Weights of a small transformer language model.
Size: vocabulary 16384, 40.4M parameters.
Architecture: RMSNorm before each block, rotary positions, no biases in attention or MLP, untied embeddings.
Training: a variant of Adam for these matrices, 11822 steps.
MLP neurons of a small language model. Each row is named by its layer, matrix (gate and up: input weights) and neuron, and shows model dimensions 373-500. Each number is 500 + 25 x the weight over its row's rms, rounded and kept within 0 to 999. Numbers have three digits each. A neuron's up and down rows have the sign that makes its largest values positive.
A block is one neuron, or neurons of one layer that tend to fire together. After each block is what it responds to, as a language model described it from the Wikipedia text at the highest values.

L5.gate78:509512488491507500498517504524494459507490489484499493499469475484543509504500483475548485514478485511544484530486494542510506493462527512476484436472523517447488484503533490531544521519511506511451530524524483496491532498484501480472513519466488494514516439516485493505480481492507494506520508507495484478471533459478556503512509518493507508487507504479503462511423477505500520439475
L5.up78:529474484508528511521522510492489522500478490471496453513558541524474502546483552491468538455491533465487492512452530471478480460487467516476492506508479476535517456508495511510509475462528499533508529520513544456495484495475458524452474504509509473511478536542468509501497501523560485485490502533519474537479503500496514546522528450529510479551473470472484495482541519449536540507511
L5.gate206:493503517485518508547426517491468501500513494495474486527486446509512528473450500493515461488467522517540484492501524488493515454535471475518497478494440531508518475472478483555494560487455496482490516488503508506527497510478490466458434535457490478481489508499538466548492491521495514491526482489455493552490486515492560493497540532501480499446525531516484506477447482507490504473479
L5.up206:506442499547491524504500494482505499537472502487539490471484520509538502512481507536496463500470516499497520551497444495490492479525521490535513519432498502474515508478511530521510464506485486527479502483486501532474525471506561461496503519528512550478465497514535509533465490455499499485525446457470488453514493477492456505486464492513468490519518469558521465461477481573507498494503
L5.gate378:520477506529533495474480489486514472497496512525504499513489520529486540490523520487523483516498491537476493544483451502452457470524476553527494523506479487475506479487505497512508453535521517502544478526458477492500485541495555492458454490539493465546518508535499423566521502510502493479486468483475504531513514487498501520531522500515492560493543474490487513494516481493494525475465
L5.up378:524499489507497529493476495480483485524490496501508469505471495506513505482502534454487521480518529513501524528490518517467503481505508496512524500517496516467517529474491485521488446519517514589496467515493498530532514537479526484482514513447478495521484492507509508512502495512435511452505482507480472509493516493525462485498478482501505516505507503501537458482510536499487513508493
L5.gate409:526492523495544499475519478474527495487465507485436479523519508475475501515482501529460448456458521473533523503484447492441515508516493498500450523479501469470479477501501520535526527472505463518480558487480517480525463498516495504472471516470498531487490496521501489484535532476547468481495463491479464503505499485490486484505508503472535507507527473454469513498497491486516531461520
L5.up409:471505517508484472534506570510515518528479538510502484497480467508501509466515503508504483511504499493519533562466524542557461515503507553465485489525455542467492481514496474486525536533510488519515489492512484495493519497442521501520510511500489483516539452559478497496514492522501492473513497441495531508505542482512512515526515511478522485460510501512509514485548508494542472535462
L5.gate585:499482490501530439480485464493480476512458498499508437462553476500484506484479492508497513493521482528498501486525465503510523530501503500494519515525520481501569521516507518503544485513456453466521562544501523509502537500493536519504503494490468481531491502472508517481488466506480481470495498512539522516504518504485526497520569517468527511541522500499488544525504493467503493500500
L5.up585:548519484450520471510531511508485537510510484508505496526482459518498497464525475520524519498453515505518516489474507481505525529545513455447477510517519500520474497534496512525444548493483501508540478508440459535517475470456501516534500486514502488443456498477511503523492485496502515472495499570522535521527495522483541511529514502489531516484491500549488523521495492485516516511497
L5.gate599:458465498517501517473515489476457478448482569474469449511476519519545517510479480527493512526456547488506506536472499484488488486525465492462500535492520496511471482462531511478518450479474497463488504529541472505520492506492500511503467515492496498536511462498467467522502511473502477475434498515515492509455547508505509447458464466494517504471540494498474503518488499481495506517502
L5.up599:469476486551502519514467553469503463552470517516534504483520471503547498484490467531465505521498484519509530502497494494528466514490510508477494493524487521491491494494525452548511496519450518453500492527517484486535537501512560495490479521488503503495489534561513507486497500515471468434530527527484506511454511495458494548469474538453456437476509523517511533516509517531491524521462
L5.gate707:510539545494525497485478532511449482507470544556491469536508498503501512486486496489510514480524533509477517494498498502537497573492505479485494519527509531490514495486513474504485508470483516492529552476490505517480514529478527496491505505486495477477467493529477483533492476521508539499482541456515500520485542523509457463503493508486516474525477514455465509471460489437484512503452
L5.up707:498512488460510527495513464490454471477505484494486476475491502527488483434500484441464483454471520485509476541504502492482493506493480469512496528486474471505500492521525458561522466482484507534500545524489491477543512494460507549502475481492537544458475485487452496499471505533509538478517522516511517500486550500447519493490519486480536524437488464482535516507497482481501474513507
L5.gate799:496444505494528469459498495519493466505493551466525489466514518457481534575488485472487479484462490498512565571519483490503504499458523473442473484484521529464501466530539494509509488517465493498501532497531454472508535529528512520480457501499552494500507472495506459507501497516499516518504518506479510497511521509515483486534528492509539501482516479508477536491491469544533527492468
L5.up799:522451486469472486470477502505513525505519498486507483467508496496488495507527452454471509471447491516468469505489509515504524468499506492484510489498491490424486508529491482488494479493491507507477496462462501435466508487497537497513461492512493554501521469495494489514539452542508488480505467478486513484543520531503492508539496518519481482492535511527459531478527436516464486517506
Responds to: Tokens in Wikipedia tables and records: party names and "hold" in election results (Democratic, Conservative hold), "of" after draft picks or rounds, and section-heading markers.

L6.gate298:502514501490450468499456500557492522555470516484500536477569500512505516511470490489495490485498483475478499486490509495536467503504474503498454494507527505452524522494444500519450506490515477465511524501494496471505543503506484522485496507480480476509509511516494481488482513490550549540507547509448536509494518522527520480491504495479513501512455462491467475507498525541501462476475
L6.up298:490525507471532445493492556501497502505494508464459512505525498496545521484501501482509494503476512515511473483506502498494467508506526552474522524481521452442514496531493447501502516440463529516510483518468467479539494493498513493521499506487512503506516491490514479479512530450539551548515491476501510487528470520468476508545467524481512516474491505522529463465535511498491471438501
L6.gate331:538471509576468551576499493536460524470509494544464531478509474549539520478541479521502511500537500529518546477529534478491481541502460466446494492451490532498519509496520538464548519512495497480475494497510501508536497499512512558505527497489532491470505534518495482479482555495558489543480514569507502490518504535515542505501522541511508552513487553474485541482518511516483505493517
L6.up331:510490474514533526490531481457501492497470473492491502486536535508505511507491498517533502529455516471503497503486465500472480492539507560528505508446517469504487534511492494488501485485512508494467535483473500476494497500530508502465496503493491481499513474505513511567516516492475495528493519514477524504465466527479438492478498511487520526524489534505515503510476482525482492400430
L6.gate393:518492435487461462553517551514508554466512496510507523493506511529482520481492539499507493502468527485506517498501466533486514498535509506523467483521502475531515475534522527543474509505533520462496506525509509491535487510497477514495502457471517527523506506477515487434495485522515489487513489516503490522543459524466476501497469495486483518493533549499464543487525493515466496469489
L6.up393:535494491531513497432535510488522518511478480519483494521501480493512494484504515516501498486492469479436512491499508519442473518549517523529469494516538493476491525493494516499553498519504515511458517498500526492459526499522551474487476522509536497499487548518519504550522572448516496533484484534474539514568482513451486507528498496470474489530526498456519507463463490487484475486489
L6.gate454:503481521492486487534516501514538461496496480508483491519519500452535518494487543498507522478505481520458544538511505478479505489473497570564465518470483486472527502531466464507534436510454488492536521522462461515501485487458489500485464437520532548481501476538475486499480486465473494471508498511468517543508466514472513536488462493482516511509465511507495460508494519537465467493471
L6.up454:513501499479548508507496505503499515475529507514551481474507507513502523521481479501487505522507514488519487493465505509508481556505493471536487502508522516525501498536469491497495492507495504487529503509450456495483497526466524518481457535523491497544511524463495485464472554453528512471481500535523458506457500516490482498449539506495480538503487485509541479502472530459551468486468
L6.gate598:491478531492527479519486463488517481487472531462525483494447483538540533511509551464534488505484512495555495473512509535507513508485547453473500517482498481552525526487506520509491493569467495461521527495488469500491523495519489495486478528464504521503501534509543469527528538500523513531486534504500534528519463529498479482475527535547537557447508490481528458516497495460485458445475
L6.up598:522500463520499482532530437512524542488466505495527484498519523531448506474480525497492461525483471513480507483499539506503509518480489510561482532499517499465517533554489515466491493511514532508528513484457515536506500547466530514505501505506476486468526514495524508526502516482450534526486492519485482508499497453495511503474536487519438474490476467463503487512517475490443493500511
L6.gate696:496473459546472473509585480511505535475511514508497536507501512467559520480535492491550528526506476409511461515473534524478513491529484492515495460492538493503505516554482489483515500522483474510529538504493508481514503502488506479499478519477494520520459458501482437515487486507538508511503505499494525508492498540531505481501485540527502491455479480465518507526470497491484503486519
L6.up696:476464488519520485475521501509508481495527513502507521561499486497537502510517500539507539506464463486514495484521496503483528480527476507519491490514469513484485550535493508509550504490511468467536546514504501505509497486500498485492486497492529499518526487485517495486516496534489511510512480555528531488482469484522476473439496484489514514497468465516526474537468497521520523512489
L6.gate943:534496463459461521462471521482493521491446493447506511506521491549456498514529482515503475515455522477525496467521531489502507487523513508478537507509531444490472485485484476527489527514509510530513504494540499514490514516499485482463489496484497535484503482508502480517490481499530496485557472506461496502515510533463499496517499552497455491524481472462458505470517476514500512419488
L6.up943:498493482490529532535541470489507527556499515467526529519516493490514497495516508534508518477489488484503515523494498515475506497471504536498459506503496499463488528476471524495512526481515484524514489508484515507523493504535505476508513458536499499479504507483512487456510470505500516480484551531470483503516555486497471500504509515469515505458502476508509517504494542538528463542538
L6.gate976:486483533507463470541534556517517502470482525518521500511525529513496532489475529500503500476482455512476509487474501556555507519466508494525493483510493486503485497491504482522494499517494532498482497526527535519524477528471479539492481491504524534483475509507507451490479488476500489495500536497498487495509476479477533462507526485494530503533502487474467487485502488524552505461486
L6.up976:500496510504497494483514475519467496514491485514472516486491494486529490492503454572534482504540529517459437482517468568494486473480522503527505482529494490465491503494514489515515522498558529518471514480489513524477520500519495526526478482496519545460520464496533497482490525487484411482518498494524505479481478510521524541487499478520535507456550469514502488502479528502481505465526
Responds to: Leading digit or space before a year, mostly 2 of 2000s, in date ranges, tables and lists, e.g. 1990–2000, "From 1998 to 2004", 2014–15.

L7.gate502:495469466496453513492494519547485487529512488513537517487469473483499561502486516487508480477495503541499426499470486520521506500498516530482515476472477510497490516519512480514491501546469480487514454505504503517500509512492530542525499496480526515487493510474482457470568440495449503499467560481484504496493455512458483508480511517502460486510492528526531519482535473506513492477562
L7.up502:497478469429463535519451520516504515469481497501527494488486479467524491521501517490506531505509505492551485472494493538491489527522441510469527524514498474522488519503499510515477459516526472507538532507519512527510488559513491509494535532493490491503500494503496513471522467512525490498521524495524491526491477487501486484487531501503468486475460474541486546512477505482496522467504
Responds to: Field-name words at the start of infobox or table lines, before a colon or pipe, such as Artist, Position, Dialing code. Weaker hits on "be" or "to" after modals like can or has.

L6.gate143:502455468480442476518487529547500485527485538497513543482502502497512558505508489485511489512491538569472494522492544539494485526492522520512523509482493481478485492510490502538493541486485476466535509528526464480511511548492488526505471491488518536470497486510462427492567507475505519537508531483466477536503494512491479494467522528486495469498472487524533464461532543525543498487581
L6.up143:548494490492508488526486544500526468489495494475506505519524545449548513465513551505490520469509473536515551524482509489509502556489486516468516486509529500517523486515470511482528514469481523494530500505498466520499489478479477497512504489443505539501454477490474513522510438536501452539495503488533485548500473529475530470496554512514525500497526492499502468501539503482492506523502
L6.gate378:533493484482470457534462516484519496535517534530508483519513491482507529493476541479475482478481509538479543489518509527500516489487495512494496479504544479471509533497498562441551467512490473510536504521538504497469476472540486520449475543485526505512492470515489475512556507477481486491519454469417482502530494480496507514540485539467494466515512523496480501476532450475531492536509
L6.up378:500509522504462501521503537475461522531515538503479512469477480517483515515439501502496487524512554465475475505494539510485448479526491503509515457471513512482458462456497525513515474520455534515536469501535470504494533465503500502504463503455525502470501486480521493529492520507477510493524511484501527520488536479506500527470523491493520498457513518482537559513501470515518529497480
L6.gate448:494479480493537531471444539490494499493518557474504478467449508515493522522470495455507510494494483493496532488518504539466509504480516520486480502501524505511478479516492470492541509490455488489541495527533460508517489514454455496498525509416551473503487475497492459461456495513498446486448522499474517476520528482468503505490488511499508464506508481523547502493472471487493525465517
L6.up448:476531487507521466521504510514484514502477500525496515434488523502470473504494470499547510482509541477471507502497493510513503449461519507505489513507453477545493467513473483497546488506481497550501496516538481484500498519496479471474470487525482516487516509514523532449511518468489497481502474479494514489539496512533486568466518453517505463500480489511481489438531499494484475547484
L6.gate636:502528486485496522495461509547478511523485502529487497502525489505529528504495511470461490508487558546493476528542510469508509491487535488511503482502492491471531504495517495523520486529483482502544502534567470487513508506477499492433501480515505523546492515462549477520528515459523569552497527505501527515518552489487558518494493526512529498488501493486502484476453507494504525491510
L6.up636:479521521518526517463551492511478445507482481457550536480512500467527498573491517506478510508483507524442486544511486512525506497511530527505507501552502495463486484481565447501488538519501471486540521510472500549493452503488494509500508460504504474505512515483475514515495513485517534505535512494511470510468512488527501481470524475475471489493495474531509519535515528520509511518443
L6.gate721:538475492472492508487499540472457515539487475507514486498483490495549526527523510512518503509482487494513507494486528551482546492469527496471501544515466524512503479544517492448502521488540543522532455471497466528519477463517534488480551503455505471501519481538486475483512462483490476512509516528509522496492497525471521470516503566465516491496499512533524477491485507492503496479502
L6.up721:506522506514489512500498522494504541499535513497450461500496502471517509518500471451495485499511491533499476481471441516524501472496545493547488495475507507482506497524479489507529513481518497448480488458503459433508459502464490482497499561482527494523508455481493485520540508514544492500504525516506512512505488559498531513528481499494525455490525533491513488509535480502490547514501
L6.gate829:510475475443507501507475476523528527494488511525503467550469499490529498479501504529503480509524520517512487506473491478514553484503451514531525547505495545514451529551499498495531526510540500522524481503518519526501502486497494500538511498455485521486506463518493506509523484488544522486532501503530444472435493505524505522470490529500494498525515513485533510489496486481484529488535
L6.up829:496525450522489501492548481561546499500488513510497515526501540507516508500464568511499510501452535486516529467489498508491466489504441503500466486422498538538494491513501497514487511499468505490543504577547507523516474534486471505490487497484500486488503512481490482455512523521513489507480530439446536506499473494483504512502496476512504493541480536495523489481491536486539501522514
L6.gate879:540475489508528513457473515475512561528499485491540463515529558520505517501474487469495497505500491490506494527496439510459478466451488509478478513482472488513515524513494482496504505529455502481544496503550468528522510532486497530487490539487506527519501446534473477469486516486515495503491533522466503482500500511473478469510525527517507506474530508493527472458529517512509481511489
L6.up879:517514506461475469461484546509492465494498461511482519465543479508506488493522496489515471483487486512507537539534500520518529555516544513466534476551502526456553505494452464534478494524495496483501484507494455503506475489502548538490502451515484485489519480534537508472512473509484505480464490491474485477463496512480522538471515531478515464503489474547478511477495495497494526470479
L6.gate958:456464506503461505499438544490480524483527478543504514467478499538524534487485505508484530491514540500498476514449550531519519460416489498493549485490535521492531473473493487505509487519500512468502492481530475515494538537518502508508491497502480487529542511504498473524525495488501514548464542482487515466503492499497497474525507522496512440431465493530503496493477529484485493477540
L6.up958:507544487494456486511500506521488503494471464491513495492527503517507528510491526539524501453490557536430456515460528520520492498493507565560501488496535527466495525492465512516561485530490480500522460499475490516474533481511490506533503527499495515523510498489520465488514488544555509509499517520468510504460480479510551502500477572530448494565544517518505506504524466479493483491531
Responds to: Field-name tokens opening infobox lines after a dash or table cells after a pipe, usually just before a colon or pipe, e.g. Time zone, OCLC, Silver, Conservative hold.

L7.gate384:500520490514494503526523506518537489490514470505505507499480498518528512472451516516492476499509495513511492522509504492478511501480516504493459529506509438502499471513474499473536510497501499522500528524473482538501488495527504501465484441497469538512453482489497487519495477490513481532482476487449476529539488472468478470465516492471523506486478520458507472534537493502498471473538
L7.up384:494483493515479483489521471529458489524487507540494513504495511540489509513479513498471489521526474472498476470481497479514503486512509490523498481516515537456529503523461538485443495494484525486478528508506536478529502501484539501516506509489484518497504493520486476509488554489487486531492552515567505498477460508498499468485559482512512518521464502478461514501490539514478508513487
Responds to: The first piece of a four-digit year (the space or leading 2/1), right after in, since, as of, or a day and month, e.g. in 2017, as of 2005, 29 May 2010.

L5.gate23:503477464509497514522472542506527546482450570583504524496490498547477487484501514485517495510512467507474520508487490506501463481499496493450477488498479501511503491493475498476482494485493524464523539470481494541499479494505514514520474527526497484473499492533477509510491493541532493484484468502516490512518476510490463514519512485503491523456488467482534510507483468504475525547528
L5.up23:527554469484479486456466510496497479486475567495481517530480462489523514483481465476521501519492506486498497497468469457583552475496491490511542504469492493503477507475474520520489532478471510495521516468478506572524472505468468446473534494518522486435502486491476487525470479507480483526478462485469462462489476479489454471485483500534462545518515537449475539551481529539491499447512
L5.gate26:508473517477455492497541499497514483532480554533462517518473513484539513472541497528546521517503507473524514472484484485485496466486509509522451515502467514497509479506521478512536527524496489552518504491514533498495493537476513470488493493515520561489496493507500459553486535477505505503460522523490485497483546449479521477511486513534483467538544545527479524492489491497525518452503
L5.up26:505485512462523528461492517537502509495536485488485502545514474471511494495516464497512482555500476505498493465463505492479509521460519469462541473563499480522493537522474506499456478502507475433516531480460524469507491511478502492517508487470509538506551524513508519463517541539514521506446541516492519507521502495499457543474533472481526511519562501522486521501484546505489502490490
L5.gate305:509524491458483491491497488501492551465518548505508512485513505555459487497540497473483465489516483475491520482509512463531464489505472495486479484464521465491511465513501502523442584467504555480505523496491482530501523532502488554490489508556547506500486538446493480474423545513504509491498511515498494517498451506472568502486498466471461477487450486478551510471548526532517515495516
L5.up305:456540494489519424468524500515496521503500484499552489505514457496503509441491521521503481473513491474483476504503495505508535488483527520517501488478498469452529518487485486502460523525480542484504487491473437551477536469514504507515480478519517511471493498467499458501498500523434524549501511519481457508547513513504504497500513512504495454512474489513458498503504483509450471472449
L5.gate495:502523499493491495499489492515487496462524521498485515500522541481537516495507493494534477524466483508479510490500435529485515488529479472528482499463499531484508539496504557472525483529457500504485524533482512477490491536533524472485490485526519510444517479497525485496532494509495464500530484489527477512502474457527442505480497504509472473459510493505520513514540507487463458481519
L5.up495:509494467522467498482495525509481497469451513499473542461530473496487487503462487444521540529500486465468450480509524527487478465526527532467492454493491514498504450499487477522500489437492567522459536503499506500491519497504500489456497510488519489507490520464491504508511490510523476500497467527443484491490463521474470506508442478522448521510538487474480504509499466476538504474514
L5.gate748:486454457505506519479502479502473493521533484498525517484507468527532518468489513518520509525488503505585478491512469514500511505485461531519488481476443508514516472491449470551486536522471498521514526483549481513449438437541536509486504542418556497527429475494503469452547494488504507471499474495521462516469459470475460521505518506506490523492482461488558526494473487544474508473478
L5.up748:517492500499515519447476536466452498460483543514501538507512484471483499497482475483503486448515520473480486507515532499443552513470484473474512506484535504482549514510538506450485451492500508523463524507551537498484478489459530430537500473463507469500505512496504510507511522490501515481531464475473504482530473501512463491455509532509473499520500534516506485491539438493473476468485
L5.gate842:481474507514496489518458526495468551488538542502473480504481465485509531479486500496521496508507536484473493457486548510528493538479504513501469480524484501503536543529503527538497499493476506513505480517522500524475504480541482497470499494525557517518504568503472456467525537489518475555472489535460511506512470500483490539509491510491528530501494458510499541488557475503519448432522
L5.up842:515527496505509492520481491475528490517533505508449469472508498489530497505483493457487487530503494468452521490503508500492519553494533510501482513468422475485474518541510497503511476486476543467467512493528466520478494524498494466512498507465482472509487518459502499479546523494490556504561465502471578494511468515489465507502499476505501458471481480497504465485537503527507506484503
L5.gate865:469473475504493517535487468526510480480508490532512506553515490489515500489456491513486474522527476459446521488489500503510514492512510493517489532485526448479528525496505446474500497486507495508510479542436498506464536488489542486490457483551505527517510445494472500550531498457495519533496475504515494468466560514506473472509517504494482469475537492497470485504471519485477507508500
L5.up865:496531511484480501498494527479548489488522522481515496501475460499496506526491548486480482490456455519503468517509493484484515492500450486480500479475454507495491470526518527495471455490509487504487472495521474467496496533464488477506508513511526466500489475465556478534497527524508516553504497508480463512505513519490508500507528554492533477505539488515492483500504522491460485523513
L5.gate900:511456459513492501505480502529459481542512536511499506482525452462502526467533531471541574497489459520509494470456477508522525498511461470506481486519515481471509483509516520536484545509539457549479510457515485478531511498525517499557494506505494518473497522482516465485470478494453493500500513499505495504522492473488514499512560496472545505445506482556532471526519540497522515508507
L5.up900:536522509494495527504488510521525508503525497491523521466515536490482514467469489498475520508494495482474465488513533508458479539504546470505517463478531506514537492508476520428476462512485455481497544453529505469488493537509519510461533489523519510508478510495551497488519530463501464486531525478484490492462504494489475510468546557485517491518497496497477486486528524503488467479487
Responds to: Fires on the space or first digit just before a year number, after months, day-dates, until, or table pipes (May 2011, | 2012).

L6.gate226:487494486532478535534540483559491457526524516509451480440524518556487547469467490523538489515504507538492505506477495476513515507559539504472531510465505490509449511524504491491486518518468487469519518489481498530481486493545455508506522480543497491495482525475502479475488528488487540576494490515528508514520492494498521504548505524486495476502486501511512525469499507516509495534520
L6.up226:535535478437506539515515527500466458519499507477448530533530496509529503511478504473494491504519486486466490520457475505515494510509523514466468455499479513484486466503491517496507488525541520478520485529538479451464525496521478517501491522490492459485529490510496489518438489502513512504462464468520494505415499507492497478489511533488521487456492523510473497522484478504542503525453
L6.gate360:478472518492490500483480483536509554531497514529494513504542477485482528504458516535484474515529500572503488481501509468503517446505513487486502531426485509519495534531505535445503499520471507466559530533530543505529515489517501526499454549499530510478466529487486484522491501480503505531492543485488447516459447523495506474481520518501487493505528473492521488498493466498493515479494
L6.up360:560507518495528466532504448513499511534515534503505475496484504496525512508557485517525500496487514526504483514501465490486521489512533499505544496493541474493478514506517515486471497461482455482525512528491554517524510518470523525474474456487489495498489529509502496496513482471451509484479460499472492509520547513479524474508532485517528500555554546495536519516519551535451519498502
L6.gate437:528470490493518539525477488513505489497490473558493537458533498494501496494501486493518499506511431531512503486503495470501474489511514498517527493466512531495451470496488526520480528525520502504490508493462482514481496537539493496478498503515477460470520526461503498511484503502521462570503483529485539493454516487534505457546487491511509515478482506538501490548512499508514498521527
L6.up437:476503494525525524445462501529513538501502463500508512501541500491527494484503496452494464511542449480464477473511482474532498522533535490522472553462499524484524471514533525443479526527471484477527525482527500515475511522444474527496509514526489492486534530493442502503518503528508469535504447503526518487470494499513562493502501496486486466492491532492495493502501475520480538522505
L6.gate455:491504492524453512507487500510496525561534500496449522501532485514496543471527465463529516483499499513532493510546503547520499472501514463485492525460478523456467510520498531482464523510519500500549495500543501529470467512486486563491466500485502491494508532500494476483493491506512508514478512483511506520473434482495538467507512490486511490498482509507508508456468505507503534493513
L6.up455:521497478489451503475548514469504539515534475505513520499476527519542499532507460485494517523533472558516524498488509500514526558526538506545537509535487532431490499463486557488534520534489476525485533510532509503468503492507507526522480511502533499460488548487486514498485530488501530495520490478484509487494504469499482514532491504515496517516518504518534486472483499454481507510497
L6.gate554:496530529485458531455470512558457522513521526537463475492500469520517552479501496536536528487492487540512475496534551518486479505476493459507499507489525525460513489518495527508487531521489495481499467483519500501504466536511503558489487518507515493527518523454489451487463467489468504544459507521529486510490472484526565481551497525499531484494498536486532502522477526515538479497508
L6.up554:515472480501485495462536458525518524537510527502504477471506541501477514497498538509479510478484528532531465538500535497459480506455453455527547504481501520512518506515533529463480501498518493473480504492517529457523507535533519491457479526553488505510527478508510469547484462501532479541480493464470457559482513512461491462492458513499499532585480507435446473498493505545513512456501
L6.gate700:499507460464476498515525502493468507522509510502510502473519524500522528478526506503528488553522479521490524506474512468490541477530468468467534481454512498499542460556516497487465532509486518482542500492483472504477493531524477516522537527484520501502502488495488473489482503534531536537513470486437473485537514499477520464519483534497559518492531514497471469508502508544504498476501
L6.up700:498490494508507499508541468532487529457530504549517538512513535477509495510511505505522477491498516493498510505510481507546538509503448552464509498503469511500452488526514534492488480494491527468533482522500519540484553488515457515484483523503515487500474538486495498479511523489507515516467484521481541506495479483489521510505454487513515498513475466515458495494496533492501529507562
L6.gate778:490493489473542552539499472520479539485508483519472512504520503492490532499466481473503503495475470531454438510500491508507509512487482504488532504452499527467486522525494534464480501519469525515538477509496488502498496482532506520510470512522521485486531536475522484501534493518468482533484476506525530538513538510528507499553504527458470476483483502505504481519502508520493480469500
L6.up778:519497461474503524505459497561468516498533490530511511488523530495505519491502488553514490472516515553545491550497510515475510535471512486531534468496477532489491512498470481485458480530476507520520500482542499524515465446516500547477495516491499489490527501521519493464474472523471526549473515480508511537481474493525562509511492520475483501465474529532533475506507526491517485542500
L6.gate902:510527483529455490517468523496462520482510519497462508499530477525538537467533477490510459517502496526526534503554568492520519517476486496523495528440489489437534511494530502520466556526516495500499512478501472503510485532453533546492503498507522541510472509479501440488539522503511521526508477481500528554495463477493537453497487557533508520464492501566513499493464529536531516511529
L6.up902:526487489477495499512505513480501527516502510515459531519512514488533492488474503465515484492481484547529515477476465515489491500474499520516442523507496471459534485503482464526470504542533483475501521455511533505551493513507473517533515548499409475504492498465508486455512474463514497535486509496549507473458510510492516469497456514501534515436508453515505485513497523518536535524563
Responds to: Word pieces inside animal and plant names, species epithets and body-part nouns in natural-history text, such as brown bear, Alopex, anal fin, sedge; weaker on unrelated word pieces and digits.

L7.gate689:507504482488476493500509529511497502491469518528451496445546495509505515461521550487511558521520525521507503519506498512492480467502484501545530480484518538485476507519489540520481525477522552494502546495513503565522516550509498524486462489490508548481504503492511497526468509448458498481487525432517484518491547497483518465530510475526510494466530525483471497485485507512549504497556
L7.up689:514486516479534529496483477532477483481531462491516527489486520526557505521511479500520503455511523563486491490530512512523492494502549442486525495497542502496530516503498512482490497544514507541478468468497489469504490482482500543491474492545518485494503497490490479510435462507469490514516480470518507516526492503463542485446486499501512498489519469480478483521531531522501519491476
Responds to: Opening piece of a word split into several tokens, mostly common nouns in nature and species descriptions (sax-ifrage, gr-ouse, go-ats, cl-usters), also name pieces (Vas-urao, Ed-monds) and number or price starts.